From a checkpoint of a small transformer trained on Wikipedia: vocabulary 12334.
MLP neurons of a small language model. Each row is named by its layer, matrix (up: input weights) and neuron, and shows model dimensions 48-303. Each number is 128 + 24 x the weight over its row's rms, rounded and kept within 0 to 255. Numbers have three digits each.
After each neuron's rows, "fires on" lists the tokens most often at its 100 highest values on Wikipedia text that the model never trained on. A number after a token or word is its count.

L5.up241:104127121136114137158150145119127135132121102123139116110160113159113129161127135148091119126093143102144147104138106124136135167131096148109121101162108137117129134123143129106128168116117124129080120181123118135113115153191092191119161093142143121104107115130123119068132197147099119134146157143160139163158129118125138134146157102115100118131147168124096111145152145102116125079134109125142100106159102082120114184131118122135093094125121155082145185168126084132106148130094110133153095117118085155123098127138132106136137152166152118141163152123152150153105171083108152128141145145165125149119161123138130144117118124133123121113099143095098131140157101112116109145160123117091135159088133165170105191103132155118148130082139160114116127077117128118095134131147141
fires on: " |" 25, "uki" 18, "." 17, "," 16

L7.up534:111115094125169153124135129111167137139112154131140157171135121135101124135147123103126128112120162132134114095105148120131087094170127149111077165108147028150139145115136161137153128129131105156131134106128111140133172132147116167116114133144115094143106115158103160080119121084132179105131124126115117134130102155169120143158095150116136120112167179150122142118118121110124113161106121122136098148147100130124140115112161137135097103111122110131089151135135069104151105116160094124069118112128130136140103125137099113166157156153167169146131095148128160124086138146179144141132160144112129146126090149126140083133127122132105083146117083149140130112124103087121075165121106124131128147108138104133201109131131161117098128121167111107129138113166147110197103116113165
fires on: " was" 23, " a" 11, "-" 10, " is" 6, " |" 6

L6.up260:116165144137145092118102116124101131141147157101155139147129144121078088180137094140117193126137104132161132160126143123146102136189168121141144081108126125097137109106125071120147150141143139149124147115112153120124166124113115083159144141124148147077137102161167075117141133132172089112127129147120129161136154131104131150163171149137122111115128166106153106088140175121128114135139120136105108118151126116091180131098146146148122128103132113163162110163180140120090140138114144130087123117176167116157121088075153102200118118088092147140138132162148155112135168136117123146155141111159148112128114131103135130167135123116096121101121119069139125140107091112122144122134144153084129148142136107099082123062138128175161097124160134134145158090108120118149112122112140
fires on: ";" 70, ");" 6, "," 4

L7.up514:069108157128142131147096153109141116158119142124122152112153107105137114104083086105131076134198140134122149136135144111149111158141135122112112103136134107102124150131090138138152090121158163083137106118169129074145113127142089151126146102142134111097113115137139093111168132118168156127151144139105130114128118126117077120106146134099146121094187077085160148148107117118166172115078107134104099170157127117124144126134148151148167127139125107146147123125115156117163108140091130091147168124137104155146148133109125100107107129099120145090114144110113091118123142135131182137138143121121109093130151093122096182106153155177123131103133105163120130161150155127133111128130150124152137114145115157110097150145059141145137152118119120114150114136133108119165136156132121
fires on: " L" 36, "L" 33, "l" 4

L7.up1199:103104177134144165122133142074133119095112161086137060094137108145105121120151150124127124149123131128165103153126161168154168143151105099167177092130096110124109145102143110163098110168109111159151128153108125136147144110154138130142139094112149107138137121183126109142127154126108123153070113094128151105118149113118097113113142167158089105138108127122129135146166129120101133109132102125099135101135139184155140152102171127133117132150134174127150147168153134134094132138097107082165142143073084126144121159103188148110125120116116159119136100124129160128148151101112144121154141201113132122118100132100099083121108129143113116109116115152133110179126153136116125101111129115123147136088119145166140157120143132126102079129134130112093151106104146127153129149104138
fires on: "==" 28, " |" 27, "\n" 17, " =" 9, " ===" 8, "===" 7

L7.up820:150111131140160096136123149139125125112168128123132148120105153160140133138120129140128103070158146135168123147137098099093118155104094124145099098117090150159109165112161089078074116088157112136117121114141108090114157147185084133100137135114093157087114136121132113128121146164142132109093159120147102150168130112144150108114102138132134112159154151156117161115143093121094158120150180161135129081143140122106120073149097125125139127141144105150106143112116115124107101132111138164119111145088115138154139124139142078175124128130106101113112153148135139156111144139104115134143125116199137125126108182093119111145141138127135147104127116126122149139149128134067128190160163148151149085121105150129133131136133112160105110195133157138116167167148107140111163119145103
fires on: "," 58

L5.up522:138103070107100123146111124153078095144113123135126109124155150075171151114157116117129134172147162134130146122127143106127097123100150140128115149155135109141160112135152147151131155129155147133124169141132130120140113090144116126123141125108123122147109115124138110153097173114152142104124089123180093120150175145120105106130133111092151137083163129118106131072137096118123103106161137147140101124130117109137154105112154111118178107123160119128135141173112173117122145073182094133150136106119165157072115110106120118117105133148137135101143120159117137175132107140126135140128135159138133124147131155092112094099106132131116079100084141166166108162156146159129072156126102165161140125079156122135112129135111169125162139143180105140146145115175134161164069096119113
fires on: " |" 28, "\n" 20, " the" 11, " 1" 5, "us" 4, "ister" 4

L7.up702:087137074126150100147153081125123131130132141132118124150135148094168091105148166117129130134132113110155090099163112121101103101156161139141109158120119106134138123109152135110135143176072169113122165131124100109126140117108167097136084135082108059140135158105129123120133132105144118096137129105155107102137110133105163145131118144129152098154132163100119138099107174119141138111192127121163106097131134137147104124112120130139098151138123117104127100095137104125110126126160122102123105160123124145129154125123106127124163137148113181132117112094145102070153177121154193178146124100082168135144158132105133136130115134127151142130129107159109160165154117113076149124118113162111127134115094123154151125134146130195131132123144137143137133099108118129157068170094150
fires on: " (" 21, "-" 11, " U" 9, "1" 7, " 1" 5, " |" 5

L6.up647:124124143139119158146163117079126172134150093103120130107137168126167120126162112163106159132157097132134141132146140135164156138119135144119141163102133123131145168128132140167160117128140136138155134085100142131146087072088098134162164141132086107154140162095136124144163149140151114133101091109083124139134133168108113129131133138108106109142097121109149134142096122105098132121142114132141145125160140130140121152165125065158128142149150109086117157137114126117172145158129120117100156143133162141116167120172094138149110066124127095158147121136118140143122178117137124124116132151117151148139119140148095050116120207145158108129112113153102124087141101106114112141120108125102127096179103092134110139116144132142112139125131118113142092130159093165096137131135140
fires on: "S" 26, " S" 16, "s" 11, "p" 7, "P" 7

L4.up1012:114091178154117146105132115140134136063088136104128108130151133110171120119115118129154101137139136127158112111078107103151151108144134149102139118144132127160131122146163080100110148142129148097083152115074119149114122099139154125148173089099098137100168130136130151084140127108139086075125143143122137147160108151170121084100133111145133099129162140116129115118171081109107197139141106142146102124149118139166122123157155100126141108165157152107139141180114131106141088125100101057129133133108147149134132149122126156124131155089151163115116145097140133151166125116110152157132151148148092124169154143105073143137150114144133129139140140147129126113107103141110098113125112122112133146137131082132158107102160155152103113123136140174089152104138114193129109131118099
fires on: "\n" 42, " Total" 10, " |" 9, " (" 4

L5.up273:113082136132115100105164162119128165163122131123143142119133155176149148145090145121141085102127165136202138125120092110128101122126107123102103097104081109140125096131129132110124105121134134136121107099158121121175178153164107155116132140126098139128119155125126122094147169148142108118133128094129142164204103149169134090117111166118138118128111177150143146162125103095105129117128125130157190087096103130097094113130127134120129170129128095119117104102122108144141129147132100148081159102092103131151149095132149072165122118129135133142116140106120150140115072116122130120132140100173126143126163123105088099153135162126095126108128122168126104130093093116131141151125098132122144120133138104108171168120151131129189129151108135144185132137127153127100187134164156
fires on: "," 64, ")," 7, " and" 6, ";" 5, " the" 4

L7.up711:104157143105097130165132139112118106108137125128115142117192137132148179163061164125136073128104151151123107108099115117118119128148107142134140123099125150127143107083102139139084108149124154104115130114144126124097118159144095117145135084147104151134125134182135079131133147124102106104131161110164130128102107151126118135101168120133147133148107124107168150154152117105137101073105121121096081117136114114151136162112148108150166125138139117144146143095118078128146088132120117177124157078155122123086132159128113142144144115105151137109123108123184117109104141126144165136125105110128151155135128154116091134136171169147141102117102140127108114150123174079170133095148134153082121120139145133149081138107100136128130142145125115150123107113157145145125124145139127
fires on: " |" 29, " High" 9, "l" 9, "," 7, " out" 6, "-" 6

L4.up581:077122120120129149126146155118117149091097130129132132128144091114161131129158117076144128135158152110164147131126150137142100143147129111166151092117112139126121119124153130138125116179109120141155106157048089112111162136134120139119161126125141130132139128132120073136132093111151095129079180140092127142141120149141122135101116160120175197113125138126135112107133140122074129134088117124123118094083114165137125128167146121104151102115137115111114138184109132095144121116140113107165172119130114117156128106113144111094101111206115110120125093123104105158138059129143180149120158111158112108163117100106103151158098171139092118115149134152112128137120095131128123109137198135101138129056106141086108144141137142110147109109142174178144102093119159130143144108128159
fires on: " |" 53, "," 14, "." 7, ";" 6

L6.up916:150108119165153096121109135153144121150116171120128125144114166148135129092139168110149116133110070097169102098122132110127151144146117126136137190142164107096153114134153128130141083133080180189115159135145159129160119099157110129109157107110109133153111141159083131151131081097111081109149132139146115149104133116105082144138122084115098114111084117139123127066098125098098073122107095142127154093183161150066152116150159143095156085111137118132144102156105152111132157106130150097147135114128134148134096102110142121127127120162130119151070110165120121147164133117150147108112110110093103079090138135128160178096111110147131094127146119103113127185160110135133129147150154142105117120089176130117114127120182115163146171176132102112108136126129128140138132132143110
fires on: " the" 43, " 3" 7, "\n" 5, " on" 5, " of" 5, " map" 4

L6.up379:149130131141169113088094151150116122142157104137110134164166129115149111138130119145118107124157100084161145135138118118122118100111152125117100106124118152109131127135162115101140152125141107140102166108076101078116117168133112131126136123101179127095093103148104132146150136100173122140085150141110114106135142137092122054104123104130123077154135159139152157132133113123151170102128083137118139136115146118127141131152126173109130137071107123127145062092115078150130136124119148090120116134138170133105136109117137122167123074161147118162163138121113154129126122136104146153091134165106104140160137135115092145155151092130096113119154108118099112140136122118155158130098164187160134125132105176111129106125121104144123168104135128101161166123125151130145149196144136
fires on: ")" 22, " " 21, ");" 17, ";" 10

L7.up430:112142171134129131126088161144135126149151120110118078112135100178135148074114111117099134114139145148163099153103171095101109157105103141147116115180157152141138108100094160139148109128103103135138149126164107100131139143163142127131093113120122126144156094138142119111147147093085144094154126134140102142173121146108141086120149154165151126167153139116121089142127142141116142166136157141093131103128135172100141126115082157155131134169117139148096123099109134136117091182134142138131137140101123092129122141110107139155109173095120170131123114119123146124167114117167185132115163148150140108122127067168123138154145102137098096147110130142090121123111149078109140090116120138136128157143094139080125178175113088120136132103091134154148133100153109132185107142101141
fires on: " L" 25, "j" 15, "," 10, " l" 9, " is" 4, " and" 4

L4.up544:122144150141142152159152136115169180133154129134134129096127092122141142163135121122103100123081121126119115117131163108156115152147121120140143068122091162085111149135123138169083102100183160105136120121122137154101136126141158091129108149147157142122100152073150101149108130137160127121108116143149168123115164128150105123127146102112133139102143126095137087165117146078109141129133123118154066139116131133161109141144151125150117114132095135128168108136089092095137106147157128118109126101142112148107117104168139086121097073114113150145118137096117173124116121153165144103141108148095146139165165160116154130122105073132118134155105084140138079121089127136096125107103155151114111173127131119142118096123167152117139115115128100121127134171109125185151161085141180
fires on: " |" 52, "\n" 15, " " 7, "." 4

L4.up628:151094114155098093144134149087145125115108134130127156168157152118104198100146193152153097106107100136106097135112164146135092095167090114111142110097111120131103097123137122174162139112110131148123093138127116127180130151096148091134144125092132125104132183107154117137095088132114120128150136093130102101112169108116112128148146121128149157123111126103129105153149077107167161121122163168112145135101118141174126146103152118152121096141123142137076079111150127150160132130125172150166104143121151148119076133117132106115165124135125159101148134138129128118118126121143091148126132143131104134127128119116118115100174155168163179143115165116101111120135160134122166089175162084156122122139110116140120141132088104159087121138094089095130135116109114102160102115099143
fires on: "ar" 21, "n" 9, "it" 7, "l" 6, "as" 6, "z" 6

L5.up473:099184152119155125165131128165128135113118123108130091197112155147108120125159167111152119183114130128167159143176099138097101137098098120119125088107116123104130104139099082187153140164113098133121137202127128101098158142124095150124095138125151119107135096151110120111085098117126140119129117148130141138110132109123162154145151116115127119160150118130110148181115134156149147135127091110141130120136099081123151168130147062183105092129115112129105137160151100117112156142108089129158080089167122144123129126109121118116147173155107156131169136108154162120114124126141096131104104103126143152110119126151104102149124141103137126162105132089110112148090099142115105106114167110110182150130158100125108127118120142137108142105127098140151154059151148091146148104143122
fires on: "," 50, "uki" 23, "out" 6, " he" 5

L4.up1026:110149135129141101140148151138101140118108144097173152102142137124153142118086136103096105108097140157157110098115115106126099124118107145130082095124067094145099139103142138149137161120146133134117118155131126091134160140159113138089175113106115126108101154118150128126126198141184085078123100129143126151159119124158125112171134101117132081127118106106153126140143121117111138117099166183160164100120135098135149170125089155134128155122142127132144130119107089141155115175111141141109163128095132121135117080136121119135125122148139133146158135101126132116149110120110145135153096117155094174100162210114107083161119101162134104157117107128097094178121146119087134176143130119181135144144103149123151120158130164120132099195099160139149126142100111142119171146133159
fires on: "," 89

L7.up1126:138124143116105082136135062095131145113129160108128133112096160140113178078117137130116155133120117186110165150130088164119142100131168146140146163138101092132117136169136142132126088136158135129118108085104176102141100129140117107176120111104117135146155137111159107145140133110139180097147125117125135146165134131117133144106152113132106112101137128126148097124086125143121133123154120109138144167122109102151125119142097155152155143123118108097127166170147096139158135140115191118125145085141123102155112146085174096127137077109133122119123144181081101138113135142160141122146166114108159115115089100125115117079079161130119133111109144140145195140147103141108165116154155111147112093139157106152131115164174144155163098145097127113176153167154133130153130126078132
fires on: " P" 19, " p" 17, " S" 13, "p" 8, " s" 4

L5.up651:132131129124147158144125144144145154071098130118144162102142112129143150158110114108129139119108114115179119125113116114109102093147143156115177132132098134148147173099169104152110113119163135124140143126081147119129146103133130083124109109104118167126110143110107122103124121106133120098121125106134153131156140124155147116091151174151111136117142135111139118142147098135099130150106088133132130164137107140173114139140160106155142094125091158148152121139152131135088089117133065081139121148083080164188119076145140147114125105097110163143125092126131132140159108125146149171145156148115149136160129149088110125143131103136147188114158122173148105127120132130072133140145159114150104131088150146090128166138134136161198127115141121105107129087091110135172148127133170
fires on: "==" 33, "\n" 26, " ==" 10, " |" 8, "." 6, " ===" 5